config.yaml
positions: "rope"
qk_norm: true
dataset: "wikipedia_en"
MLP neurons of a small language model. Each row is named by its layer, matrix (gate and up: input weights) and neuron, and shows model dimensions 48-175. Each number is 128 + 32 x the weight over its row's rms, rounded and kept within 0 to 255. A neuron's up and down rows have the sign that makes its largest values positive.
Before each neuron's rows, "fires on" lists the tokens most often at its 100 highest values on Wikipedia text that the model never trained on.

fires on: " un", "\\", " \\", "Un", " Un"
L2.gate207 [151  91 159 107  71 113 196 113 138 115 127 160 133  99 166 103  98 134 145 142  98 108 150 116 115 101 114 134 131 144 153 117 129 202 134 122 131 118 173 112 111 103 117  86  79 174 160 106 124 142 117 150 103 110 164  96  65 145 167 118 109 147 124 138  62 151 164  91 138  37 150 182  73 135 170 123 122 135 148 149  78 145  94 114 166 136 105 175 124 138 149  93 200 161 127 101 142 115 147 151 163 154 128 165 163 182 137 248 162 111  97 122 190 127 177 120 112 101  98 140 100 168 123 152 123 134 160 182]
L2.up207 [119 133 174 138  93  87 115 170 178 100 151 109 171 140 111 139 150 210 147 145 139  58  87 135 109 142 144 176 139  79 168 116 145 160 128 128 140 142  82 108  51  79 144 116  76 157  82 107 137 109 121 155 122 111 125 106 109 113 141 161 118 162 127 127  95  61 144  96 142  98 133 136 125 130 107  26 151 145 101 142 147 176  90  80 166 156 179 100 115 141  98 132 114 110 144 137 126 132  97  80 128  55 161 145  68 132  53 149 102 163  97 160 169 120 118 171 163 104 118  97 132 164 113 198 117 148 123 101]

fires on: "p", " m", "\\", " mm", "00", " cm"
L4.gate324 [ 88 144 107 127 141  97 173 120 183 153 132 139 125 142 162 185 117 127 124  64 140 104  88  44  88 157 149  47 120 106 116 166 134 134 104 147 195 180 175 112 110 158 162  90 108 152 127  63 108 145 146 127 174 138 167 115 107 162 172 216 119 122  96 156 127 137 133 129 185 131 138 169 110 121 111 177 119  91  98 131 122 157 123  95 139 110 118 111  80 134 124 163 117 148 151 100  74 149 144 143   6 147 161 119 162  93 121 125 130 162 133 134 105 150  87 103 152 130 100 105 148 158 161 109 116 124 122 155]
L4.up324 [112 136 145 152 149 215 150 141 178 106 155 124 179 124 126 133 130 136 134 136  95 135 105 131 127 174 136 112 144 118 150 190 166 133 126   0 150 169 109  70  81 140 191 151 116 126 149 173 106 119  95 149 119 135  76 141 147 149 100 108 117  78 106 170 176 128 106 122 131  39 116 128 112 151 169 152 121 157  87 159 117  82 164 121 150 103 125 100 117 126 109  99 133  97 135 150 123 146 101 159 154 114 151 138  65 187  77 110 179 110 117 150 108 123 143  76 102 127 105 121 147 124 144 176  95 141 178 133]

fires on: ".", "\"", "'"
L6.gate297 [104 109  74 144 136  75 141 149 178 125  73 119 150 137 167  83 132 116  82 130 181 138 145 121 161 115 124 125 102 154 152 114  58 148 107  96 140  99 118 100 138 154 130 111 192 161 178 126  78 215  66 114 148 125 143 191 174 141  99  92 188 148 147 118 152 113 154 168 143  84 134  98 197 138 132  98 155 153 125 123 157 118 103  63 102 147 168 135 147  89  50 108  97 114 182 191  45 115 164 112  99 106 194  66 101 169 120 132  94 136 144 149 116 146 122 126 166 117 153 148 127 138 164 151 144 133 148 116]
L6.up297 [188 101 137  94 139 130  56 125  94 128 179 174 134 135 102 110  89 104 132 183 130 107 127  89 160 142 154  69 121 155 162 115 122  64 104 109  72 130 142 107 127 156 141  99 147  96 124 149 153 160 108  95 149 138 116  94 118 140 119 165 143 103 117 108 198 122 133 157 110 124 155 141  40 160  81 132 187 133 125 177 117 169  94  62 109 143  92 145 183 157 134 130 117 228 158 119 128 123  82 146 126 122  78 172 118 148 102 115 109 176  85 129 134 138  94 121 172 104 139 125 126 129 140 118 169 116 199 117]

fires on: "2", " 4", "0", " 0", " 2", "sq"
L5.gate453 [ 93 154 187 144  58  87 150 144 127  97 142 107 111  88 127 147 120 116 106 155 135  76 152 142 145 156 167 101 135 164 109  74 119 154 142  95 146 142 108 104 107 121 126 129 111 108 121  83  99 218  98  92 141  93  85 181 199  96 103 112 103 128 119 139 105 107  76 110  65 109 107 128 105 142 116 131 115  82 139 146 165 130 125 139 147 155 124 137 196 161 114 102 151  57 135 130 119  97 134 174 161  85 115 124 165  97  82  88 129 125 138 153 101 120 132  48 171  48 101 131 148 124 165 186 116 138 126  93]
L5.up453 [104 105 165 118 137  62 109 104 118  99 106 119 125 113  89 183  91 119 121 154 139 139 148 140 160 102 148 163 182 142  90 143  94 168 154 115 203 196 127 122  51 141 124 143 142 120  97  62 203 123 149 120 114 125  88 101  96 168 135 122  91 169  58 127 139  99 123 116 153 160 108 117 106 143 166 141 142 137  64 135 150 143 149 125 114 107 109 138 122 145 115 166 109 154  95 143 120  86 152 194 150 171 131  85 170 100 144 114 118  80 161 114 120  76 143 108 158 154 151 122 167 118  77 128 127 136 113  79]

fires on: " ="
L2.gate210 [120 151  75 120 107  67 142 148 102 170  66 124 129 118 111 135 153  90 157 159 107 140  90 130 147 155 101 131  40 134 142 147 105 100 175 169 112 139 132 148 169 169 101 151 160 172 137 103 145 164  67 159 158 105 172 159  96  97 125 106 127 103  81 133 128 155 113 161 123  60 113 149 119 141  70 122 138 190 153 128 141 111 109 169 142 104 149 193 137 131 117 171 132 164 178 147 115 170  88 111 180 145 138 104 133  51 114 192 174 159 118 108 127  81 151 114 130 126 108 173 122 123 116 161  91  96 118 118]
L2.up210 [ 57  82 123 139 142 131  77 135  78 183 107 123 154 119  91 122 147 147 147 177 109 137  82  89 115 125  78 114  86 108 118 114 131 129 159 131 123 129  65 101 169 148  82  87 156 135 117  72 113 142 137 202 130 105 138 124 107 176 158  91 115  68 119 163 163 192  81 171 137 101 113 131 143 135 121 108 114 161 136 136  88  76 143 205 111  97 131 168  66 133  99 200 138 104 165 184 125 168 156 125 148 129 121  98 116 102  35 134 172 174 109 114 124  55 152 175 152 145 142 180 147 178 137 148 105 169  86 160]

fires on: " do", " Ge", " does", " ge", " Ch", " Cou"
L2.gate354 [131  94 117 153 146  83 106 165  98 105 147 127 127 133 115 114 136 120  59 236 101 123 133 135 146 117 129 146 108  87  67 172 152 109  87 109 164 134 164 109 129  62  88  86 108 125 105  73 127  62  97 107  76  41 133 103 135 135  99 130 166 140 134  57 125 194  28 130 156  83 135 158 136 129 150 108 148 180 134  80 138 163 133 122 158  76  61 122 171 166 102 140 127  90 140 214 107  75 173 129 124 147 109 108 114 112 177 143 148 108 117 159 123 137 118 103 113 151 161 160 135 177  95 101 106  80 150  90]
L2.up354 [105 143 101 112 135 150 117 103 153 107 101 122  96 158  86 124 116 155  99 182 103 174  60 122 167 164 126 140 139 133 120  86 111  95 118 200 134 128 134 120  88 142  80 132  87 132 196 153 121 138 131 169  87 111 131 158 127 187 134 173 134 156 148 153 179 163 152 149 143 179 142 163 163 122 110 143 105  61 105 116 122 152 134 160 179 154 240 192  84 111 155 154 109 178  93 111 132 138 123  87 106 138 129 113 114  86 158  99 126 107 124 166 131 145 148 107 196 149 144  87 150 142 144 137  82 109 175 180]

fires on: " fa", " Fa", " Pa"
L4.gate425 [174 136 159 108 112  93 117  90 153 192 106 165 122 171 143 156 167  93 120 112 120 179 125 104  87 107  95  81 122 110 126 130 139 177 100 166 125 122 179  67  77 181 139 132 120 181 111 161 143 135 120 109 116 159 184  90 171 137  75 165 145 103 116 133 153 143 121 140 148 141 193 181  94 120 126  82 147 113 174  74  90 158 152  86 143 170 142 122 104 167 125 159  87 142 138 149 103  97 111 166  69 150 125  80  75  94 138 159 137  91 118 134 111 102 149 152 147 197 148 173 128  41 124 119 103 148 134 117]
L4.up425 [150 111 146 137 114 148 108 153 140 123 153 134 174 115 104 100 191  97 145  98 141 190 110 107 122 128 105 133 114  67 173 161 142 165 103 119 192 146  87 123 100 140 249 129  68 169  85 124 102 193 129  76 102 119 141 175 123 156 146 118 138 158  93 153 166 126 129 119 136 136 106 103 114  92 123 104  88 147 100 111  93 181  49 188 164  90 108 152 146 123 133 150 137  89  83 107 153 115 149 197 135 129 152 185  85 140  60 117 122 134 135  86 147 142 148 120 149 134 194 102 165 118 140 142 101 102 127 142]

fires on: "%", " bl", " Bl", "Bl", " McC"
L4.gate178 [160 159  99  75 175  96  74 148  98 113 146  85 108 124  88  83 103 200 130 173 111  81  70 121  90 157 154 147 180  68 166 159 185 109 149 128 125 160 116 121 161 107 142 126 132 107 131 125 141 134 121 160 176 155  85 168 149 141 163 150 162 175 103  96 126 101  82 128 173  90  82 180 100  92 168 164 128 150 150 119 152 130 131 171 188 139  96 143 123 159 102 185 119 121 126  59 155  94  96  57 157 113 161 113 157 119 131 159 133 144 136 179 140 135  98 153 100 123  90  82 141 131 158 148  62 133 132 126]
L4.up178 [119  91 169 106 169 102 155  80 176 151  66 104 155 151 107 161 158 105 159 100 131  80  82 179 112 144 118 158 154 118 141 149 146 156 132 154 189 127 156 116  25 178 118 122 132 153 131 114 126  16 128 107 105 131 142 155  91 147 140 140 134 162 143 136 122 101 118 195 118 135 100 104 113 166 109 153 129 130  89  91 173 177 156 129 116 144 131 176 162 108 119 101 115 165 137 141  86  94 107 139 126 125 103  95 181 186  94 139 129 151  70 218 131 121 160 112 158 132  70 145 162 116 133 111 109 131 110 147]

fires on: " =", ".", " Pa"
L5.gate218 [151 152  95 150 103  99 130  92 169 141 120 127 113 129 135 149 120 138  80 141 125 141 145 100 144  86  67  79 108 110 110 137 141 146 169  91 108  58 128  90  90 176 102 188 142  74 145 170 156 157 162 110 134 121 113  95  98 102  93 100 170 167  66 150 140  89 114 110 109 113 100 142 130 121 107 118 125  75 186 177 123 133 159  94  69 170 130 112 101 106 172 144 117 102 156 161  94 143 195  85 172 152 110  79  56 142 115 135 107 102 113 130 114 120  95 154 191  66 140 164 100 114 168 130 179 119  80 206]
L5.up218 [140 142 114 105 134 132 135  79 135  84 156 140 153 170 188  80 120 101 146 103 171 167 111 200 161 178 142 165 133 142 112 121  93 110  85 145 144 216  95  97 128 180 111 107 125 180 180 106  92 168 143 170 145 122 147 119 220 103 141 116 180 166 160 153 172 144  80 155  55 194 144  85  62 124 123 112  87  98 139 110 153 119  94 150  72 123 154 146 133 182  91 153 181 142 159 112 130 109  84 114  90 109 159 130 136 119 138 153 135 128 148 141 144 169 156 121 131  54 121  92 182  68 107 133 149 143 165  93]

fires on: " en", " En", " pre", " rein", " impr"
L5.gate154 [ 97 106 197  93 146  69 145  94 143 161  95 162 180 127 167 120 129 107 186 118  97 100 118 148 136  81 134  75 122 138 134 165 123 109 130 152 145 115 210 121 152 108  97 101  98 109 101 109  53 130 111  85  84 131  88 137 151 162 168  89 125 174  89 136 115 177 115 149 120 167 125 140  53  98 132 203 159 141  79 139 151 103 100  87  86 160  82 107 159  88 171  78 129 157 133 117 141  91 126 181 120 165 143 136 132 173 123  97 124  73 127 126 133 119 154  96 115 109 131 134 144 166 107  79  81 127 106 113]
L5.up154 [132 122 159 133 147 132 147  61 108 108 155 162 131 166  34 152  72 140 158  63 164 154 119  86 110  93 210 133  75 195  65 175 104  71  98 138 131 159 167 152 106 107 140 139 115  78 120 135 106 125 142 122 143 167 121 124 149 150 104 100 123 154 119 120 166 104 170 191  92 153  59 184 143 151  77 158 170  87 111 166 131  50 143 104 157 175 127 164 146 116 135  82  84 114 114 135  83 149 134 129  90 180 150 123 162 105 142 126  75 122 106  71 129 149 135 153  89 114 105 114 198 114 126 141 132 157  91 154]

fires on: " |", "  "
L2.gate35 [100 120 125 145 120 135  62 192 123  99  83 110 115  87  78 112 141 190 130 134 140 106 116 113 132  95 144 155 147  91 150 154 180 173 129 140  91 127  43 113 115 120 146  94 156 102 105 201 111  83  75 133 117 130 196 116  74 142 122 163 100 160 167 138  87 147 165 120 110 183 214 189 168 138 157  78 117 124 117 148 143 150 113 137 110 128 115 131 148 205 116 135 146 156 168 138 119 138  96  75 127 108 197 171 122 112 170  42 111 174 115 194 109 159  76 124 147 117 134 141 141  99 154 134 153 140 134 133]
L2.up35 [ 72  64 101 135 123  84 107 145 104 139 126 124 106 103 121 122 149 173 136 127 118 150 120 131 144 117 143 126 131 179 100 157 199 118 136 150  74 144 172 162 144 159 206 116 142 185 113 199 115 166  44 118 110 143 151  56 113 108  91 125 109 107 138 200  90 123  96 152  99 118 157 195  86 134 152 128 101 168  84 165 160  98  58 178 103 139 191 141 150 155 117 147 146 181 149 122 165 171 127 127 100  87 124 154 147 154 187 102  94 187 136 189 112 168  63 137 141 133 124 104 128  43 143 140 130 134 125 122]

fires on: " 0", " mi", " km", "0", "res"
L5.gate194 [159 114 130  81  57 132 134 156 166  64 135 128 144 117 106 124 121 131 174 110 128 156 152  99  97 122 183  95 108 162 171 137 114 116 111 120 174  54 172 127 163 140  99 126 111 101 138 163 123 158 142  84 152 145 114 171 170 121  36  34 133 192 164 131 147 150  88 130 130 113 148 121 104 163  81 162 149 148  65 110 129 169  52 105 179 117  89  95 102  82 123 109  76 148 142 158 171 156 152 125 109 156 109 141 113 162 112 105 133 122 131 190  83  91  68  97 158 129  94  89 135  98 134 131 140 121  89 136]
L5.up194 [129 100 168 110  95 112 134 141 157 157 174 131 108 152 115 150 117 176  90  78  55  94 128  72 188 123 125 116 114 167  78 140 181 135 193 218 140  79 188 110 157 120 125 138 128  98  89 102 131 167 147 126  81 109 110 124 119 108 179 115 100 127  79 142 164 100 175 148 177 153 125 141 122 113 127 184 140 146  86 103 108 125 144 131 162 106 129 197 111 144 103 150 108 112 147  83 180 139 141 145 158 101  33 121 119 143 198 101 124 124 124 155 105  81 145 188 199 134 125 127 110 160  96 137 106 172 181 115]

fires on: " It", " This", " He", " There", " She", " These"
L4.gate18 [179 130 161 142 121 168 140 118 144 129  80 150 146 131 158 141 191  92  74  36  92 125  95 119 147 131 137  99  98 112 146  95 105 100 123 106 106 129 100 149 164 100 102  92  93 122 152 125 106 137 127  91  85 132 152 105 138 159  99 120  69 135 114  94 139 118 152  85 109 112 121 158  92 129 117 116 140 121  28 137 119 134 119 130 179 145 161 138 124 159 101 136 161 108 154  98 113 136 162 160 112 233  81 187 126 154 172  86  67 116 164 137 115 102 170 118 154 178  80 202 146 183  47 129 186 160 149  97]
L4.up18 [130 127  44 184 122 147 180 112 115 128 172 114 135  70 139 142 162 132 157 105 130 113 140 160 146  77 100  99 140 130 125 118 121 107 162 157  74 109 148 129 190  80 143 206 144 172 121 131 141 148 106 111 116 127 136 164 137 141  54 140 167 110 133  98 160 105  51 178 148 102  92  82 203 141 121  77 169 128 128 105 100 123 101 159 186 127 109 113 112 109 110 112 145 157 140 152 139 104 120 152 119  98 128 174  96 118 152 117 127 168 101 145 114  86  75  72 115 189 102 146 124 118 141 156 116 132 104 150]

fires on: ".", "C", " comp", "omp"
L6.gate53 [ 93 180 135  89  70  84 129 111 172 119 164 170 178 143 156 106 127 151  98 132 161 144 167  76 130  76 162 101 175 162 165 136 136 143  67 148 101  79 147  85 151 131 120  80 127  92 100 136 151 111 151 168 190 118 108 136 176 216 140 111 118 179 155 129 189 154 132 101 126 112 137 181  95 169 110 157 151 123 122 108 125 170  89 109 132 143 100 167  96 161 131 188  99 125 112  81  98 144 167 150 189 184 121 117 122  89 145 110 144 113 125 145 136  90 114 115 103 184 140 121 126 130 128 178 116 148 134 107]
L6.up53 [128 188 142 220 148  82  84 101 127 156 122 128 141 140 129 110  94  93 153  99 145 143 109 163  75 139 149  98 147 119 185 196 105 125 133 130 134 185 153 180  91 119 156 162 173  93 130 137 100 159 122 166 126 187  96  95 140 129  88 137  97 139 107  94  74 153 112 115 148 154 103 148 159 132 175 185 131 133 139 118 120 115 119  78 148  52 168 113 135 122 127 145  86 176  60 119 154 155 134 132 113 163 117 124  89 148 125 106 143 189 107 145 135 123  74 186 147 100 126 186 125 138 124 154 138 167 133 156]

fires on: "  ", "ș"
L2.gate311 [129  97 202 132 181  59  86 116 164 141 159  81 139 126  79  91 143 165 138 162 194 138  76 165 137 139 121 172 116 126 160  93 109 126 110 121 134  76 106 101 177 158 127  64 130 115  99 154 138 123 168 125 109 131 146 159 105 143 168 150 126 165 135 173  84 123  53 106 147 147 156 139 105 128 134 172  77 143 135 122 131 147  66 128 162 153 117 187 120  98 127 137 119 145  82  80 118 108  93 121 125 154 126 123 109 131  88 163 149  96  81  94 108  97 146 157 134 108 130 128  97 119 131  95 125 192 144 163]
L2.up311 [128  46 122 146 134 108 123 170 101 148 129 128 130  97 180 131 143  96  79 102  91 139 144 155  90 131 127 153  65 171  73 119 131 118 119 181 181 108 197 126 156 195 111 107  81 170 165 171 159 171 164 148 128 122 114 108 161 107 104 125 164  75  88 181 166 168 157 101 162 111 150 166 130 152 145  92 100 114 111  71 138 167 162 155 102 126 147 121 134 174  87 136  90 111 126 128 110 145 174 160 110 111 171 160 149 143 150  85 132 160 122 175 128  92 103 120 130 160 124 140 128 148 118 121 139 158 167 103]

fires on: "  ", " high", " highest", " High", " Elevation"
L4.gate394 [174  79 112  67 114  69 144 132 129 165 162 128 142  79 156 119 147 159 138 140 110 104 178 160  37 134 105 160  98 115 113 159 140 124  53 103 156 119 121 131 118 161 101  86 120 115  59 102 140 150 131 139 140 143 121 114 101 118 172 174 112 141 158 144 118 138 112  63  94 106 130 130 148 156  62 148 105 138 122  89 211 124 110 144  72 155 120 172 170 122 182 113 114 120 175 113  91 153 111 127 157  79  98 148 149 112  89 162 174  88 115  82  95 119 190 135 204 157 136 150 152 135  98  93 101 134 144 110]
L4.up394 [169 156  68  66 140 115 145 155 144 116  57 127 117 111 156 111 142  95  86 109 113 135 154 143 104  97 100 145 146 137 133 136 133 141 125 164 192  94  98  67 140 131 108 107 104  66 156 144 126 122 106 140 168 143  41 134  89  85 153 183 117 162  96 150 130 112 146  85 140 118 155 132 137 123 143  70 108  80 213  74 106  80 139 131 146 171 138  88 129 144 163 120 132 130 109  59  77  69 107 120  79 150 166 124 161 130 150 120 127 147 134 129 150 109 138 143 148 151 141 133 118 140 241  95 124 172  79 125]

fires on: " such", " well", " known", " long", " Un"
L9.gate166 [128 127 116 166 143 189 150 134 143 151 162  80 111  83 157 117 185 150 111  78  94 116 166 123 144 145 132 149 133 102 156 154 149  77  94 123  94 143 117 141 178 121 135 164  68 166 104 159  78 161 110 144 103 145  54 121  82  88 155 137  76 103  75 153  85  99 165 138 144  84 135 143 169 169 131  82 145 107 138 129 159  95 152 161 178  65 163  81 162 120 183 129 133 185 118  94 156 101 122 104  84 157 149 100 107 131 171 162 164 118 183 114 176 159 167 119 139 120 161 126  69 139 111 104 143  88  68  61]
L9.up166 [128  95 131  80 173 146 166 103 107 137 122  98 144 145 108 125 116 125 144 144 160 128  98 138 127 142 106 113 152  60 148 147 205 105 130 150 131 125 151 105 120 112  18 164 121 106 137 159 137 147  80  92 100  95 114 139 104 148  56 137 109  95 120  69 122 100 135 152 142 134 162  93 148 139 130 171 123 109  96  91 148 155 156 193 137 132 176 137  71 127 126 185 132 113 148 152 132  57 130 132 156 152  85 137 160 147  93 162 107  75 122 119 175 104 136 194 148 141 133 138 114 106  75 139 181 117  89  95]

fires on: "\""
L2.gate403 [147 114 157 159 134 130  87 124 151 148 119 135  97 173 105 121  82 141 157 112 176 126 135 137  60 132 137 115 153 194 144 150 158 183  71 159 100 129 118 105  47 135 149 118 140 172 129 137 105 211 102 116 122 117  76 165  89 166  59 133 138 122 156 126 126  97 189 112  91  95 100 122  84 109 184 147 143 134 141 142  86 123 168 157  52 123 130 133 129 112  85 106 134 133 147 199  92 138 130  88 116 144 124 140 149 155 165 114 142 109 116 197 174 159 193 131 107 154  98 115 133 164 124  95 121  96 111 154]
L2.up403 [165 151 199 137  55 178 107 129 159  87  89 132 136 159 125 140 114 172 175  90 124 131 129 109 179 110 106 117 119 136  96 123 118 143 143 123 105  81 117 178  89 145 125  98  83 110 118 176 136 100 206 138 154 122 193 127 175 142 117 175 123  91 119 112 150 157 124 152 146 168 152 120 105  70 122  88 157 145 141  91  77  95 171  82 136  69  55 132 155 156 145 155 142 173 104 129  90 141 155 162 136 154 152  95 119  87 117 139 159 149 137 164 118 151 122  94 148 110  99 119  89 103  74 111 192 127 148  68]

fires on: " cm", " Ra", " Ha", " Ga", "am", "p"
L2.gate402 [182 129 143 134 150  91 147 165  77 118 135 129  81 168 118 165  89 142 135  80 135 106 102 125 134  69 179 111 116 130 109 122  98  70 121 129 128  98 115 100 118 155 139  98 130 130 152 123 112  59 136 152 173  92 145 123  74 148  87 133 106 138  89  84 137 138   7 149 163 163 116 154 153  76 120 158 146  71 147 139 161 147 214  89 147  79 161 135 146  96 171 127 127  85 110  94 149 151 149 132 135 142 118  76 113 170 116 141  97 107 119 130 109  89 111  64 168 198 108  72 136 105 105 112 194 137 121 216]
L2.up402 [166 158 162 133 110 154 144 115  89 157 140 154  69 201 119 181  80 123  86 125 115 133  92 115 152  87 128  91 114 131  98 167 123  25 125  97 155 166 136 162  71 107 154 147 149 207 134 120 121 104 151 104  93  70 154  82 137 137  87 104 135 101 118  45 135  85  87 113 118 111  92 130  93 117 154 129 220 133 160 153 183 122 155  98 141  99 159 127 159 146 150  76 158 141 126 149 161 104 193 158 177 106 101 109  64 118 123 126 158  90 132 145 118 136 125  86 166 121 134  80 182 101  70 160 178 101 135 119]

fires on: " en", " En", " vi", " cont", " fa"
L2.gate179 [173 101 170  65 136 108 154  95 125  86 139 169 142 187 137 129 104 116 137 142 137 135  98  68 107  48 117 123 112 163 132 163 142 151 152 125 164 141 154 162  61 178 125 133 135 120  53 166  74 181 131 165 105  95  48 115 125 176 125 171 122 203 106 127 149 187 120  86 104 141 148 140  97 121 182 122 104 168 115 174 155 169  51 152 141 140 126 136 143 104 171 104 155 208 132 123 133  67 152  67 133 164  89 108  83  84 136  85 117  98 116 121 103 132 111 161 126 145 176 171 142  94 108 148  95 134 142 151]
L2.up179 [ 85 150 141  91 139 139 166  92 122 105 102 198 179 185 129 128  98 124 139 120 128 165  93 131 159  85 119 113 125 149 131 137 115 130 119 115 140 105 147 160 122 150 123 113 162 175  48 143 102 146  97 129 107 117  91 105  88 139 159 148 133 151 106 134 122 112  79  98 168 132 167 113 133 123 141 150 115 116  87 195 122 139  86 160 117 150 139 116 160  67 191  94 152 179 159  94 112  91 141 133 107 119 113 126  84  60  92  84 113 113  81 109 138  92  74 120  54 216 132 149 105 143 119 171  72 123 171 185]

fires on: " ="
L6.gate287 [ 71 134 101 150 111 112 130 107 171 167  67 134 105 116 153  73 111 151 150 179 186 155  78 172 113 185  68 111 132  18 146 109 105 132 113 147 139 146  88  92 110 101 121  89 106 172 139 121 134 136  88 192 142 130  40 109 126 105 171 113 149 143 136 107  94  96  77 183  87 155  70 108 156 134 153 115 178 144 117 181 111 168 129 167 128 127  43 127  86  87 177 127 146  97 161 140 128  94 114 129 119 118 169 157  52 159 106 162 104 113 144 140 153  65 122 175 108  98 103 140 195 113 143 132 135 110 120 190]
L6.up287 [ 24 104 112  96 106 158 125 168 171 124  89 132 135 122 149 150 115 121 107 153  75 142 152 127 151 162 101 126 124 118 154 130  23  88 206  97  98  64 133  83 141  88 152  78 146 112 212 148  98 117 129 159  90 103 129 129 136 167 128  85 119  46 149  99 156 135 102 122 145 149 158 127 117 126 139  81 129 111 170 147 109 133 136 118 120 142  97 135  67 143  86 132 126  95 166 143 132 135 107 138 138 155 122 164 122 137 110 129  94 127 143 110  72 142  57 145 135 125 145 108 117 120 131 166 105 131 125 124]

fires on: " un", " e", " du", " Un", " trans", " la"
L2.gate5 [183 139 113 107 132 113 130  83  92 102 194 127  73 134 221 143 138 114 160 188 102 146 118  60 103 134 134  91 127  92 153 135 110 159 122 125 174 109 109  84 153  88 166 147 182 104 114 184 132 208 135 146 151  94 114  98 102 119 147  99 127 132  62 158 119 163 132 148 128 145 125 145 121 135 119 146  84 110 136 159 119 182  80 145 163  90 107 157 115  90 139 148 190 138 154 156 116 123 131 137 142  58 151 107  84 156  70 170 130  97 131  64 176 111  59  81 142  93 136 117 113 129 136 139 125 163 101 149]
L2.up5 [141 106 143 104  94 146 124  67 120  88 101 142 152 166 134 136 111 142 129 151 104 133 101 179 145 148 146 159 137 125 153 133 125 106 147 138 226 108 126 105 152  79 146 116 114  96 110 155 161 161 128 125 135 190  25  94 116 123 125 138 116 142 148 148 144 140 139 137  88 163 119 178  46  87 121  89 123  92 176 155 133 132 126 151 135 132 159 106  93 110 152 160 128 147 144  75 103 144 117 163 165  89 168 144  98 151 100 143  93 139 153 120 163 155  85 157 154  91 164 115  88  98 129 110 131 110  80 191]

fires on: "  ", "S", "H", " sq"
L2.gate487 [ 84 131 152 171 133 129 132 158 152  80 109  93 118 112  85 147 101 141 136 112 188 106 154 124 135 142 115 131  93 118  64 112 161  74 131 151  90  88 153 115 134 116 142 119 195 106 113 154 199 139 126 198 136 169 142 101 151 153 174 124 112 175  71 194  76 143  80  71 128  90 161 129 140 157 148 152 115 118 133  92 123 184 182 146  68 140 120 114 142 143 164 116 101  76  80 130 176 133 114 136 104 172 135 135 117 147 104 104 202  89 112  90  94 115 142 105 115 171  98 170  87 113 115 150 174 110 131 216]
L2.up487 [ 69 109 159 173 150 120 111 151 137  94 105 169 116 121 151 105 136 107 144 124 144 100 129 157 126 134 108  90 121 144  88 115 171 135 122  98 154 120 150 149 200 142 182  71 134 159 100 139 219 196  97 162 100 130 146 138 152  98 216 110 117 144 115 180 122 137 175  44 114  81 145 137 162 160  97 122 127 175 150 108 119 167 170 124 103 191 168 109 141 145 143  77 152 154 152 139 200 162 189 112 116 151 127 131 116 173 142  87 179 130 135  60 103  85  87  84 125 113 179 189 102 116 139 158 175 110  76 127]

fires on: "=", "ing", "″", " =", "s"
L6.gate412 [123 176 114 149 133 139 131 140 133 119  93 197 124 108 117 111 130 228 160 131  83 139 151  97 105 116  48 171  76 100  91 102 129 122 148 156 126 144 120 141 112 170 152 149 173 111  88  84 103 163 138  91 120 148 142 160 137 134 109 129 143 101  85 115 174 131  87 112 160 134 208 115  96 229  86 162  94 169 174 122 141 106 187  99 138 149 113  71  89 151 153 138  90 131 175 136 147 116  83 127 163 136 165 130  88 153 150 153 118 145 147 126 139 117 111 206 142 153 158 174 141 119 131 103 130  72 134 161]
L6.up412 [100  99  81 161 137  48 130 134 101  98  98 138 106 131 136 158  88 117 189 114  77 134 104 229 170 142 145 133 144 174 183  88  78 100 172 139 132 120 122 121 135 179 205 101 181 182 163  92 132 119 159 157 178  97  89 108 144 144 135  68 110  96 132  91  91 111 188 140 109 179 178 168 134 126  99 139 112 127 118  76 130 118 123 160 118 100 150 134 103 121 112 119  99  89  98 159  95 158 160 150 142 118  92 112 132  99 111 157 121 131 104  74 126  88 120 141 106 161 129 185 110 185 124 108 222  84 126 140]

fires on: " |", "  ", ";"
L5.gate295 [121 107 112  87 170  86 159 121 138 141 175  93 108 140 107 103 111 157 115 132 155 146  81 166 161  92 101 128 114 148 136 150 158 118  13  66 117 110  74 161 107 131 165 110 129 171 127 191  92 112 119 149 179 104 111 145 119 169 165 200 129  99 106 171 166 191 115  67 120 122 140 167  95 152 150 147  96  50  95  95 117 172  92 129 133  86 157 122 116 109 117 139 144 133  61 118 146 128  99  79 165 120 184  68 110 148 146 133 127 166 150 104 172 140 140 162 194 135 137 122  94 216 110 103 145 122 148 117]
L5.up295 [ 84 106 115 124 109 112 144 167 173 134 144  89 149 147 157  98 181 107  82 134 128 105 134 169 134 166 114 116 106  87 108 130 120 143 153 153 136 176 174 116 136  63  94  74 180 180 172 118 146 127 140  94 117 149 110 130 204  94 117 102 108 158  81 191 132 137  73 116 181 145 112  86  64 113 146 128 184 132  89 140 185 129 113 160  83 150 166 110 139 164  63 108 142 180 148 126 107 143 134 169 155 203 165 115 146 119 121 142 100 134  83 104  59 113  63 146 186 118 154 129 117 171  84 117 149  87 122  59]